From a checkpoint of a small transformer trained on Wikipedia: attention and MLP in parallel, 425M tokens.
MLP neurons of a small language model. Each row is named by its layer, matrix (down: output weights) and neuron, and shows model dimensions 160-255. Each number is 128 + 32 x the weight over its row's rms, rounded and kept within 0 to 255. Numbers have three digits each.
A block is one neuron, or neurons of one layer that tend to fire together. After each block is what it responds to, as a language model described it from the Wikipedia text at the highest values.

L3.down153:117095123145161208073091186115132097120090093178148157103107088133138120140140105131101158097140102122111129112179145110146087070166145149146103157181082163129121114135172187115097150107116111138174184146128124113195151087091081128157124104126176184146143074136120137175062071112136112177
Description: Word continuation after capital. Second word piece right after a split-off initial capital such as A, M or N, mostly in names and headings: A-b-road, A-ts-ugi, M-ind-augas.

L9.down70:121071137104154110175173066168109116090145133102089137066086154183126095098151106149118129118103152123122120103162100112078142098131100165091182104105072144114107165154129134132143064075134139148128085140122131142169064086134074126089094115132138126146201070125100162127126100198114150163
L9.down157:121117127108183207083135097128129112080111112124115098129143115120130024115093188129161072142104109197082087097080144131142103151118132070195067133105114130114108139087137078109168117131099220190112155125160160098144090131116145107157148162127143150130140183171141102067049131170133165118
L9.down521:156089108115147172094126125131078105153139115128122135091141157093082116108144165108136094141116146155118157140146132129128150090168138138104128091153081101109137207129121167137074080172186215166176118134116149187152141129118195103108129095146148098122104184159032081127113200109110162105
L9.down702:127130141164155136083119088137159137136095101075154112167166196131052120161175125118133117144100140166132093159134046059100165139169148134104065146145108170087089154131122148121135163171171142177168133156157118196090137146140164096063135167167096076127158163145158127096092183125136135081
L9.down762:134144103069089169118158072131126151141168068174121104143076094189137138135183116116105182124143111118045163109154180107107136094097146105110108113109065139168146142097146155156173075124166113114129100164155126125113133186130081154181048143198121113171162072134154164158080109144078154120
L9.down951:132082127135163131140116150138100106102119140138117137146125129126177115147119175116134121129079117167162110092124142174127124108101165156152146185107168177083205140072136128081118115111115148219125103135052123137049057141176036102167136130199162154119085098157146119119095144137128146074
L9.down1088:150095086166167125197092115187130137135120134045129132162153145144111088162121106100155143172124114183099119090126140109088181119117106096124132168166175137065089098148140140155166148110130113141165146132134191115090086160124102178153129129105151174150201084169104147145114112099146137146
L9.down1192:139111126071179175157130094163080170039127118110104099182169156195129075139093128137100108109161099148088129060160122149084099113134179180144105120075083125153116150167167166114115082134120167124141154125099145139135121138141160124165168118107213151119140065131128140078078110152116105131
Description: Mid-word subword fragments. Short word pieces inside a multi-token word, after its first piece and before its end, as in Pr-inc-eton, el-uc-idate, col-on-ial, r-ar-ely.

L3.down684:071108107155189146145114128155142125113164135127135092164155135067142085130116162181154135209134108122104123105105064153168104135137107151129053096113131224137142155160101120071110141118157136156142200126114140067143108142124119131041080131141103137132123129142144119112154085111111092146
Description: Demonstratives and relative pronouns. Words that point back to earlier text, like This, which, that and who, especially sentence- or title-initial This; also a few second letters of names (Rome, Weimar).

L3.down245:103179126104066138143108111152142116133114064165099113144120165129096112139090153104151188139069132131130115108083141150156179120094159069115124182127173152092191175133104095093167160141121098143121066112141120115158137146125114137136117180141081169127129151137165112141186161159138134092
Description: Mid-word vowel syllable. Short vowel-led pieces, mostly un/in/on, following an opening consonant fragment inside a split word or name: l-un-ch, La-un-ch, Br-un-o, comm-un-ity.

L3.down59:109165078059095138113125140153161145083143137090127195078093173132147153119099092155109125154071149155133107140130145171131155139170087099163147144078177103163129047108109106088146126154086167149155080117154164164099095119143135191180157079104101127121132118100141137096112101090141186169
Description: Mid-word subword fragments. Second or later word-piece of a split word, often right after an initial B/b, such as Br(igida), Bi(ography), econom(ic), period(ical).

L5.down58:120117154185133171031135103188073107102102110116113118157150057086128113158150145134089150149063115139124135122163105085168184099159151072062125105084114097125046129123185066114120120117187117103194128108167133118182152102142142133054077102092175143179135135082151190124138109080144156153
L5.down64:165157084139111120137176127073165136203110116144112169159156175114112056175137127119133027151076095167135126149160117089137197098140125110167136105182112108095141135134144062094117176149201158124136128142160078065105094082144150132141144152177170088085146119161128124130169167145187082098
L5.down82:144100155109166106124188074170133140154135105131109099115099143141078126097169100151159128135156108096157104085160133169146116095109153171175180156111083081103089153128118145085176180143125126090209125092083077159109182189093133121140146050071119150073096081092124136093094067092166200136
L5.down200:098154176121113120192112126096118123104129146093121126100119128135097171159188113140101161091145063087080067108071047146103124096121134116155087117183104111167192146138133170126091162083147132175101119128237128127129129143116106092079161089130109102140135116104153193079164140148120115108
L5.down279:128162135122106155099188148147105136083117139156167156165120105178133136103104091181133142140112133051086090134157162150132092097092158140096118171116161132123149108109053094093088159132167128043182167108119150161106183143129169148155130141155133096136096127196122166204164109095151133097
L5.down414:168157079122122159149148064145120148152127124121140160129100188152131101129104119119077097128105096136148123154076106189156121122178159154156143152051112162140159059099159140149062155122101105125149146144133085117139136143169147134102134096151142133134119138113161140137116073182183109101
L5.down1124:130167129141092088161126122095142090144157132091132103062110176125157145134129133160184127123160095173142152119062154152103142144151171141087096130120130129045128170182181100129148134115113161116144174085144139162106122120110121135090100177106125098138122162086173130120166174182126110111
L5.down1149:156138123117144139169155076121144186117177155162099142153119192133144107143101133120105117152124079118126120143135185135182104119151137159153118089127089109188133147093091114153095104147087122162115129191105106065093173100149080105084104178072165130142151102082105056153096135121143114131
Description: Mid-word name fragments. Middle subword pieces inside split words, mostly proper names in tables and lists, such as Liver-p-ool, Lock-h-art, Solom-on-i, break-th-rough.

L3.down519:179083127121081102160124177054093157153103137084130113193135149111132085078134120145153132160085211128097146144163086067140116127071130132084118175126148156084120220144119127149126054151099133187078115135126138164112134104136060132146038156138109102141110128111100163101135138139130082114
Description: Mid-word fragments after capital. Second subword piece of a word split after its first letters, often in names or capitalized words, e.g. E-aster, Col-onel, En-ter, Val-ter.

L5.down275:163101145141106135126144139139110158105169137103105085135145145113074135132156107137194153157163085085146138100053132133114114146141088132114112141131120159162149099133127154165123151146074158136149125139133139062153160131145113104080181092188096083160116092103144136136110098148115062105
L5.down484:113135184052120183061120108087121094122130107164158112109095112114167097141155071124179142144138106142116161133095113180169130134148114115104167109086135112098137140139175122198102146181125134096184086135164175150137141159163138165176095136095157102127142129116138180150163099134104117147
L5.down724:171166221139148167122162097128113089157097186128106136140133178129062114113126130098135189086157144142130100145107136107141119061166137097149140149148112162094107077124185099110149141157121177130116104146170154103107114080119206099096188134129099153112126135140154078136146158111139181123
L5.down830:175092158119122150147107126166108174129100157066180155142114131156106116144169188111144122051217149107109124101128158064154152163156136149096157141146144127079148135131164059132176148111049109089093133173109155110158096135118124083139149166177144111100088121119103132155155125160116132126
L5.down857:175177096132184051106120177056086100110099143132117099066123145094096155175193122093143142158140133143117189110164143168135097119159109128162101146136119096158138084157119100120104106109117132082165168128152120165122163128171105175092094090122152136159083148121123129088139137177127118109
L5.down924:147062110101184131068074135133147151181136121107126134119132163125145192153074181133107128127076174106144126112104134111125063147119135159080143175119141160171128109126164133142110141102158088192114118117087091101161146150132139122086089138176108122098086140115105080134175131102135134123
L5.down995:121095146075135163144151129105153092141102124131143138195099115089096055109057165107180030138135084117176141123130038099153120166104140086067144174129071127149099118136151152119106144160109148148133117180172143132127165156129089124149203177143119119136100116171124145135106133061143161154
L5.down1264:087084150088086132095191136120088086140096095068156118140118092108100199077160135165101110065098088160117114088061146069153116145120130104150141146119186146148144122144107135147114210114128124107158106141112082104151110161075104142117125069158135104106150133110133175073103120093150121116
Description: Second piece after a capital. Word fragments right after an initial capital letter or short stem, such as the hyphen in O-ring or Y-Law, ian in Jiang, r in Myrtle.

L9.down27:131117086148121121114149079128126147123168115075139117137121104167135082074156108135142148152099061123156128144077142143115168065115129088129121155110142122130112082101127127108061176116140107164143122054097122170156143111186118138114156178153088162216143128092137147149095117170173125111
L9.down45:167130103122092114122077118111052126162197156153148137136101131112155121199162152067073126047064141115146151181111156157081114147132078122088097107135123134138148101133150075147157102112163155089135124133122105133093144149090118077105149125161132089096134103129077121123068108049152147084
L9.down55:181160106080158131132139167113218065100171055126114112135156126087143083112186081102152173160124150120120205177124206168102098165104119110177136150165135164097129154090133125130074063048163165136151096119133126080161170144126103203083101140109153117145111118145118086082134111147117130137
L9.down125:154119161129093118134115139122152133124168102071130161180138131137142114149159106099117134092101094113137130128112122184153118096181092085113186173125103153106138136158134045156142153121124094149098129063070142152146143154165121136111167147118145112185122062206177177132108092184147125126
L9.down371:111135154101094157136104086140036145159090136156083101162137172168152102121125117088146149093099136116162091140112153140183168111194148119080132116085120119153137068151119121193122150149150130108183157118125108122083159098146080159113142116067066138125154116088112162173135147132169121086
L9.down495:143148086109137108160202138095118160145149145110124059105127171114164175131128132107075194115185104126091162152152139137072137105162166155098118113134135169104102172099146133151155089142122124147128153097077138075129129131100122074196167133112191125111121151111138187089140130192079135187
L9.down601:161108116095182078207077140127186099130148116004113127084162126106140124134144092167125082141166118140145150131120146154122129128132091191116071142111192109102104163130137101026096103128092133153102127158122166164161153130147095194130117118116112136146141206135187136166094141167148138135
L9.down876:138081109105111163133139155101109135182149145148054122086104106157124085142117169154185152133153137127132139089145167141144166127157117124167112173170165147151163115101127128159124133154108081110158155172146065200151183147111151097066133169101083167156116141130144162166145129083107155172
Description: Mid-word name fragments. Second subword pieces inside proper names, mostly Arabic or other foreign names, as in al-Sharaa, Abdelsalam, Madagascar, Bhaskar.

L3.down811:149094116124066079156132116144131161121096156055140067159149158094100092109094113125115160111140136076128177114056183120162098138132022147089123181129134109122088146111064075173127104143107113143134159132157135161123201146110121128103143068170152120151113114145093080123156165087138134107
Description: Word-completing suffixes. Final pieces that finish a word split into tokens, like inj-ured, pass-es, drum-s, serv-e, often inflections and also mid-name chunks.

L5.down154:124157177126105084134104164102137136084152128178109128106147121142142126076155092123134128110177106136090160124165161183163079091123074173171130139158112132102116149105119123118144130120182055148151133154106087084153105151154130131049074142077101143132045147103096090160087148120141112159
L5.down376:107123118120075139104171152149145132114108088134116131149131126122174061128103124135139131154120123146128122132076174185131111120145108132107143148172162123120157122145125089093086163180181194076080174130126087095156150131145156072145126125128163099122092091155111111145060129144111103205
L5.down396:063150170155085106111148147121140081140200154138156149126169138093162116146135220080102127130132154147098105106079087140143080115100128130137112117139132073138123098181118108161127155103107091118102134121160179152137127102044152143139170098111175161084108190114143178098149078066094101124
L5.down817:127137122167120107165100112115117098132150140131174074200184114117072132100139166152071115169141192154118073092179083171105064158103184135149155174145176158114113187129153131145158206116152150147163125140098095102153117200153108088158121148101145123162122109082142152070104133176109132158
L5.down1040:127092099176151113146147156144108093170109122134136153064126100130174146127130159139137160126112088090123106155137130206139118144155145111104070130140113170121094122128167094108133124077122062171145121125105107100128108133096087126085155137124179082101158180123193161188140124125122102122
L5.down1058:123130106140140150130117118154165106099105134128112114120100108104133129104116098156087125101118120126147119114114145036110128152102107139148157169104150168136103125192129112231119139120075094102085140131171143118205132149160123121103120124187167137112126185125178122147147141136114088159
L5.down1125:104127115106152097107096168166123183109146085169168070145111130113144139147132129149084127103129094228159181115119093114112137160119136119099111134135131122152097192171150125084123193152146192094146029104144139044171151112126129120098163152147148085117163067169137151109142148161122111122
L5.down1278:128128214176207113116108133135125086117149098170066203128093114123082136106146147108122173161154134101064157123121172121130058140152078127176171174087159117145105131121072136125118117152081151147119166112184170121146127126124161170105122175099109092141070176162171076158192116139140121120
Description: Word-completing subword pieces. Later word pieces that finish a split word, often -ic endings or section-opening words: Islam-ic, endem-ic, Bi-ography, B-orn, Fons-ec-a.

L9.down74:100144080107103071186082077148134107094136157125228108117134155111131153100158115077138147119148144061135118127117061140146139131148075160096185156156139147137144175158107164160132184079149127100135154152088154100080112181131142135088121086081075141079074096122148155182107090131126150142
L9.down122:107142124146122122167142168101096096162109153128119118120138101148172149143126194151123113103144081115137120180133114120123139197159161108090139112123105126124149128088137170105131138129207133116122116055046119077099120166178140151145148139115111135156139059141168101132070126120114146112
L9.down190:107106077175133149119137132158112088119157114067137102165118181162147112153104122144119138142132128109097098134152037127146083097177115179099114173131143150143106152136083131143136122060117071140094090061068162099122133114111137069108097122162113112120153135164106150104170126102094112136
L9.down233:129134184108117144098080045128145086082223122156098112094102130111088134160152073178150133117153095146115128150093129136135109136154133150108081145111083131129101149131148149116156158134140144111144103176074137182140127072096186157139123098081140163090174131072165103077108144151118132112
L9.down250:122132104088157129175126064146132144108041110111171143195124150122167088140103099112115132171098145106165180168148134080153176086138099125152166083091077099153128148146075133096098127177173125143104103142099132116112138147073140098115081127099092093139144161164066130134156149136147078176
L9.down473:204115156161126082115184124116104105140158179074161119147093156058125116135154170085119149130170099150137172129158119123098145123085095144143164121132125198150148155131149083113127135117146174096080117131121127133098086116115155060102082101142134173130180070066069153085089172138130123138
L9.down964:089091165111162069129110126161113134094165121064110167114111164164045107172159145116037108160095119124132092149160136149076130108129165153129082054136086158068067152066110141149149114144150122134142157129092164138147108104170174122210067111138138119102134139130116145131109130098127106133
L9.down1016:174115165105136164172122151153137142105050116105129164129121152054106149133131117126101056109107175138131131208122128086179140115135105149181170053140130164114061059115100182143148046129138107142113120084185084145128144119107169204134117091131103101092090171148142117120151093138165117099
Description: Clause-opening subject pronouns. Relative pronouns and subject pronouns that open a new clause after a noun or comma, usually before a verb: which, that, it, who.

L5.down96:172164135109226129125070125098111099176144168154154101122138147126170140131120130095193168148083094102131187175156143149113151200121118110130115147162182116138049101153150064100079148095128104111104128106110144134067093147099128146154129077100145170113144067151110122146096130142141157073
L5.down494:154131130168090134114063114110118157117169143141139177165162130125170158118157125095165047097122145146083178153107140171115129106077123084108115143184107140136149128157060088107077095197197057147123162155109107120130082137071094155120137109071151184136046162158151162124180150141190115169
L5.down562:106092127159126127148130079122149135151191163150138079110089183116083162171108102128092171135126131115134149159122233101145118117146188159125128135122151139059079097094182105104110106152108114130070147154138103087099093106156112147136145117116102151142138148169099202154137096093103112088
L5.down565:106187108129085103148077155127125124124085160189166157077117095090171112123113119107117112121202162137124146135147115092145137134121104138148134171145098151166144162081158143121136139106152063110094120137157116137155122102162064155060100111181126095142100177118094156165154108135108113108
L5.down667:137106137117125148121113158127089217108068101183159125138156132150144066166125114156124103161125130100113097126068130132132165099159111050135185131115143165138142079104126119096124147210128070109122138147159129170167114115092111116153085183103121150138128142093093156123155136140070124186
L5.down758:139113084078100072104120122136119134116150158143169135118166148173135129153214106158147087146157106085106143128193113138162108141148150058083135163089168136158118173146115120113116142220170115185092161101139180191145134089123121067147044162179136144140080131155117103171098163065133117060
L5.down845:156158135125136099114112137161204127157148095163149148153116123118171143127118121112137112211100149170119127178128131151131126134063198133124108099078094122095133119158143116097127068110151107131159161145132099148143133116090063124124156158100074183113113152097069152123105157071125096155
L5.down1195:112135117203116129070162156162087131109153144069120152133148142156081122104164169060142198138081109163121092102163077159120135153090128162120138134130059193153138145134147084109090092141121076110134138097100098129092132151081083133137131113114127116108154103106095174156192085136142118121
Description: Person-noun endings. Word-final suffixes completing nouns for people, such as individual-s, brother-s, engine-er, command-ers, plus "of" after son or daughter.

L5.down27:125118096123153098113142133152121143146150080133105083152132112119116108156187187101129177074103132085127091128105147130098104117124141178045143155155099177009141103198173091119089139139116163114156144128145100171114148096101086146036048159112091109123051129139141122069154197165122204183
L5.down47:114142121097145100080153133123096071081207130137169127133137103146097086111128163171190156188116134081196198153164167157137126134133110130151120082123149085073133112143176175107112110137201102139114155103138152128108098163155196177156169101188141139144155104142112130158157088120110122117
L5.down210:160202115122078154127136130086180124089127130144086154149166115171101120166159139121136166121094143130134110116108147133095130139138138174094129125145136198152137051107121111145070078183138141114148191163178089079153106118069138163102152144144104144124087173121094100133165155137205149122
L5.down296:127127128129075133143142146146123125151144091099189099163097134129108086144149130149108105093129139193230094171123129102134156180211153145142136140124134151173183149116129095094132085157109087085153136108116115064082133103110102184102104075190147085072126139136137127139148112106195144096
L5.down490:148142120128132098159103156100059086172165099164086104088140178120106077122169156113138050152103141156134172186144101161175048147089143169088096129143118195156173136102100117131129193090154087083135185132141085072072091066136137107162136108138160116028111085126141103075193074138143134135
L5.down891:174097154175125118142154084149148244176113075090140135106129116132131065105144067110145134164146119124117105167118120112151146166120144152152147143150123133114158207122098081115126141103149130137137162126092167131139137107167120101116151097150154082192100162094143088096090129120124188165
L5.down984:138120087096110066108176147109143120172116090105123116135138143183096109111168077117121116104044118117163130152078152121128158078132157109136089130116097072144218170122100101142191166100145125155231051151110123137163175131125108101115124163125159096046122094113166120110139144104081103096
L5.down1147:119154124144162127112112108165135107111150129111155109122141154116086085142127132172129113192060174135099161132092156121101052070137104121123156134169079149125196145124117089089126193146155184152089171074150177061093162166107094150158082091122102135135113175211130106127163099175076135151
Description: Clause-opening subject words. Relative pronouns and sentence-initial subject words that begin a new clause, such as which, who, whom, It, There, He.

L9.down378:136084108127151098145078065066139103199142163168135108131077105102148146126136161150177144110103139152116146071122144156150062107147083142148164127160187112104153126145166142152140075116106130156162148151149108135129107211114130099128087134165120027127095176059099126132185147154110126150
L9.down546:130091124142136113148129113120122124137145104188122123176083151087141104094204069115137114134148103157142114188128140102160119128141064145120151181137164093157119155178173105159134028092134091099166154146098082144132166083101125123161152133189120101080086143148164148121129201124094125043
L9.down618:096176121178123108150105129183127157112186131144171192172096103090097064154093075170083164189137184193120156089142182069144129096093181103153109135120160143086144152101117162075141136185129079139104101075179104169193098137169145125141108140105107173128132103153123145107116129081063124090
L9.down642:118120088155115087178067076110113153153190085175118144128130083119093097121085060119127118104139140132133112113038164077095091084098145145170153152158130136087129171119115204076148112181152091094151109151170162050152158101132181181160112131144149136114180118139160156120116110193141044116
L9.down1070:112118107080102074156126061131147088145150111145163047134136173083123125154075183130153189100154170116139149085072117170078124122097103173155157153093162114112165117133124078134098130164150143152095134101148135143113062149126187136079104119153077104115132157077134149135202114114084123152
L9.down1112:095061163087141145088109170141156167131087118141103070094091188146148111111142129069198123089093118144114072136135098132116147083138126196154177122127150181238115110139117143111087144112106107083086156099154089137131151143107197134094131136143145136068100169186170083126150123100138108112
L9.down1224:164147091106104153141147143117146082209099114072135139155163070145121125123086103077126147102122132156185121107107119154096139134096139144115183115095145152148177170105176162043111166112149102135182159144160099139126095110130099132094170106174094101113181203182142112100155174152156101147
L9.down1239:162132085116152094119136134125186127142154091126168180120144064126135147111128098156170091124101102132171131141060093112162089130137133143096136069177150161228162141153090137118106150117178163115117168154163135134126091135082135189129098145136096134176114089160164130138165121129163123171
Description: Romanized name endings. Final subword pieces that complete transliterated foreign names, mostly Japanese, Chinese and Korean, e.g. Toky-o, Hiroy-uk-i, Shangh-ai, Hong K-ong.

L9.down558:112129058161126153128132094134145144119136130116139107140139161127115116179126120135093129078115100170105179206111097176109102109074144124128128163146128118118130161173119108107181098196163109137158152063114123118097168182138148138122133126078130088123119078107144117136130044076112128089
L9.down716:119141131104176131113149096123127136152125146112134123104186157171100137132154127143071094152095065087121099166122079153148120154151113044147096096095107123179170127116114202034182098204148108143117133150156158139086124078104170102139102176218160123101102101107126132103101124104112137167
L9.down720:163128144090117209108119129151117113145145078142089126113046130115153141170131115180134163117163170050136178168112085112178137097111132129179081077125129139086112159175156135058178108146137108123195200061124135113121177131097121057103140179139126103147140118144123154141103185121121144117
L9.down827:154143131121120109151131073136152145128125143091157137146122100116071064116180116139109120105114097134087181156100086156114140167138090075153159090120157105108113162163118157083248143165169135162143155134106166088127082126100047042132188124162128102148094152077139144048109214122138108172
L9.down853:134117123061166172145181106089201149103182048133159101150112125134089180160162069102121068108105158126066102171106186084161148117131108156098103156127058121074130163117091208105163152140131097130126205173121155096145094123102100084147138169175111092141177122120157156073103138103101101168
L9.down1000:148122159164119146123160117093119127095132140166054122110131098094070138106113117135106146085086114107104104129116120124124128193109114112155086127115155130079148142110117147115125165164135124092127153091152062146140127136144096056163104162105105124120104178126111147071153079119132188123
L9.down1152:118104056137109178155139109098135201124199149166184197174098153144117146173159129071102119148150152130161215131082087115149186138075073124149144153100144126092086163145133120115172136142137111100107137118122163129123171104104092153114065099138123123154122124088135153134092131066145149147
L9.down1161:133119112107149142124115055132135164136139097115132158130139114044117093158143091129120154145111139147155069129084119160094201141213090154131107153110146136123105074136108140183099136144151083124100120120194127114141119132104139104151159101118090090121118114148129186127109169098122076169
Description: Place-name endings. Final token of country, state, or city names, often word-piece endings after a comma or table bar, such as Colomb-ia, Fin-land, York.

L9.down88:177095118229122139146128041053196099141147121171097143139105145173125100135158165195072169160136131176165130090160123179115148108078116146136139151101107171112160170132115174097120112126212127157145137095127124189139141099136160142125169089141119133118134120097132177136128078160197102154
L9.down104:131159148061106139121111154166096122146137138132124129092116138144184095137131061171147151135113123153153232105099124153175113120131157148097092175125115133155061163167116051171063130162120110112143162150087092198182126109074089069060143085181145145121140141087094094056117145134124119124
L9.down422:121144155165112104104111185154094124124070068197146095120129097135123086136117118195092159146111160087164112106169082110110090160138162154132207077142151139113182119165132148077182111152184102078108126179147110165134112141165158121156088147099060099100159136060063072153159122128144110104
L9.down851:100119133135123127134071151133192156159097150106149206132109221064068170126130157120142075136145193103122134128158136136084085197116060151166145119116122149101089123100157124115104123126071127188120136178129097131144175082088172125071119163109101173096196145140097162152143052194116191120
L9.down1004:112118076115123102156178105067137143183198109154157101134124102129145116116169113113142138133120202142160151134082115147041092129116104157151125153140142136129188182127169112147134103057163089068165194134097144108157098140150156164128147148150081175092133095118117182119087156078126083119
L9.down1039:130140131147193089188115142130169105124130143112174110104142063100092091135130107129087162182153180131110255110115122104124049171119056144105118145124162112155153122146113077105080119231170172120071155127165098104142153047173132091121085116144118114161147160102117147116141106167134088168
L9.down1119:116091088130170107112214120159153142106101091048128131144165081117129118111128088099122122159098169101126188127074141073102108138126147173203131135130150087095165147156108159164109042077142069199069167140104144101149193188136158100116138101134058116117124137187138137139164173122092149137
L9.down1184:143135128118073128100140164173082136171157099116120135081104150106124164177166126127094080104150123123219117127106161144084174117112134127135096122184104135137137062177124081142088182128121102101140157167139106144092180149121148205112130053123148157159147157135127127090194079137117136111
Description: Plural noun endings. Plural suffix tokens that end a common noun split into pieces, such as -s, -es, -ations, -ents (saints, taxes, habitations, students), usually followed by a comma, period, of or and.

L3.down1101:128105129142143090131130091071106170098109111099157090200087200189103118114096086218164165188121137093145146081079108162099114149118135130174136109135083148156066141148151170110145144084106183169129109133116064140079061107088175165110203137156158070180090097096148104089085134129133140076
Description: Word piece after capital. The second piece of a word split after a lone capital letter, often U, O, K or A, as in Um(ayyad), Ur(du), Or(ganisation), Ad(jacent).

L5.down9:178170130138141135120099134111105109114103149138113084130142070121084128117144115111102132167115137133162121172121149131129133166086197078114120121161140159120163109142127120136069172133154113107081097146146149125127116137132114103126111156127061067144070143102152091117189097140147131090
L5.down251:207139113095159127168122152141147074097130145142113142131117189132123117207081106087070157055129143073156147175114156155109189096128101120118137124129142147119132130084081153128152122175162163138110121149147093093162168161098120125125138161080131154130069152124149134112081103130195145163
L5.down319:151145116143132118079140137102140146106136060089094146077163121102121115152114116133119206147101119118155094085161121102161109171096142135104114129135126063144144189108140145077127154126171140135107132113123049150139109099147117118143124197149098118171138104119109137104107122152123125075
L5.down774:109144139097120167102110098142071161103110130104136151112106079147143067146134145144116130129148163136104098106138082120129117140098149103159108129127102108085107177165188147191134058158141114126105110123134140061157192141144131156157124080138134175142154146040140122114134133162148108210
L5.down800:175164138132096081099118101097111082147156098155093153165068174138087116171151128163138079149094159076126137106151170132156173189101124151140103138165165094068100164107187106163119139181122112216168144091146079135179105092070133117127155145069082135118114155122181125133110099103142110138
L5.down821:059138147161107127159100136160141119112046126144157187178038123129096150151106118120140149092142098070050177106159172138132175123144121056133105108187145112118109120116148138158131187151137128096140150128108118126144153131128064094145174121133148105128116096108129192143121077158152130112
L5.down881:199123064104144109138200105117097141118099146093107053103109148206145145123123136118138152130159123156141106141115152070190129179103117132141102166137177087125147146130170168166063103113124139148115118155162189155190124118162110158141174082152108102121143075107098132112137199157125096129
L5.down935:111101158168071158127157103107121152108112132151105147104143158127077102154097123140093133104072141090130147137143158081099119145126086147098090135117064149095141139169180130097063101135170111194113190090147152147120162090131135056078174163143167135151111158167137118139149161133139064051
Description: Mid-word subword pieces. Word-internal pieces right after an opening consonant fragment, often -and-, -od-, -as-: Ug|and|ans, g|od|s, Alex|and|ra, g|as.

L5.down136:113114129105163109147122162117200120151149089104038146135057122096144132119146152087117164135090153100133166118106085093145148082092149161096160168109151089086111127054188163154079104118083139131101113112151124109143098132134158140150099069146098152106198112171147134134101082129138139056
L5.down172:165121151139244048064119092166143166115132149132103170171118181116151171212144151154090055159136111096131044108088160098122114127119142128129161199089175100056121135106083143174156214086178129126091126170142101129119128138132085163142121154155172090136102095170139142164113097129156093180
L5.down391:111108085123126131123072128106131110170083122121126126072217103102111132079129087137093137142072159171120148113204142145098077140113077138145153150129128119193101125107124129171120160087145136141140131087154094077140148131135197169055122110090095128128102119143117138130122111068185135073
L5.down443:147105118122125114152133077136155148081119181138107126118173161144128139124151135101183088142122117102131157137129092178076109117156106160121150137087147120114171106180070159132115137125118126113129168151093141145102135076085135142121112144134200113099073124141133151170127128166107131076
L5.down450:087143145117161141150136119118061078109066092183126133178117149161134131121138136167157093079171156146156136119118117122094115178151120198145139171181123147123070129120098070166160111144102152172138152175142155205156146073103142124098119120079117148084136118119072098189136135114145175164
L5.down589:162181123194182101135145119083136147109122098119084113196082109111150093152148098134127102134165157074139081135180113130182165158160127108091102161118085102108152145127130167084122153137135157151104125149154130162098160111158126170139153120120121155163136157133186092144128106152153086124
L5.down773:128077152172106134160164162129103127051141141135160131146095108102090114179176146048168117135150077197079114122140111067126097165175154171102158043105132090059128189145110126163152113111054075116111095133201084157138122090058088094127145131106107166129097137153136135130119143159055161151
L5.down1246:121103091109143145152113164071124134100135130144073113095111186136113109136127098123096107043107134139089124113080132134109163157128112144105133180137115105116190144166172150095156148134130173158156109080176153113131130141096157122146152097105101084178046087128044094101154061163166124121
Description: Mid-word subword continuations. Second or third word-piece inside a word split into fragments, often names or rare words, such as cor-on-ation, Le-on-ard, Col-on-el, E-y-ck.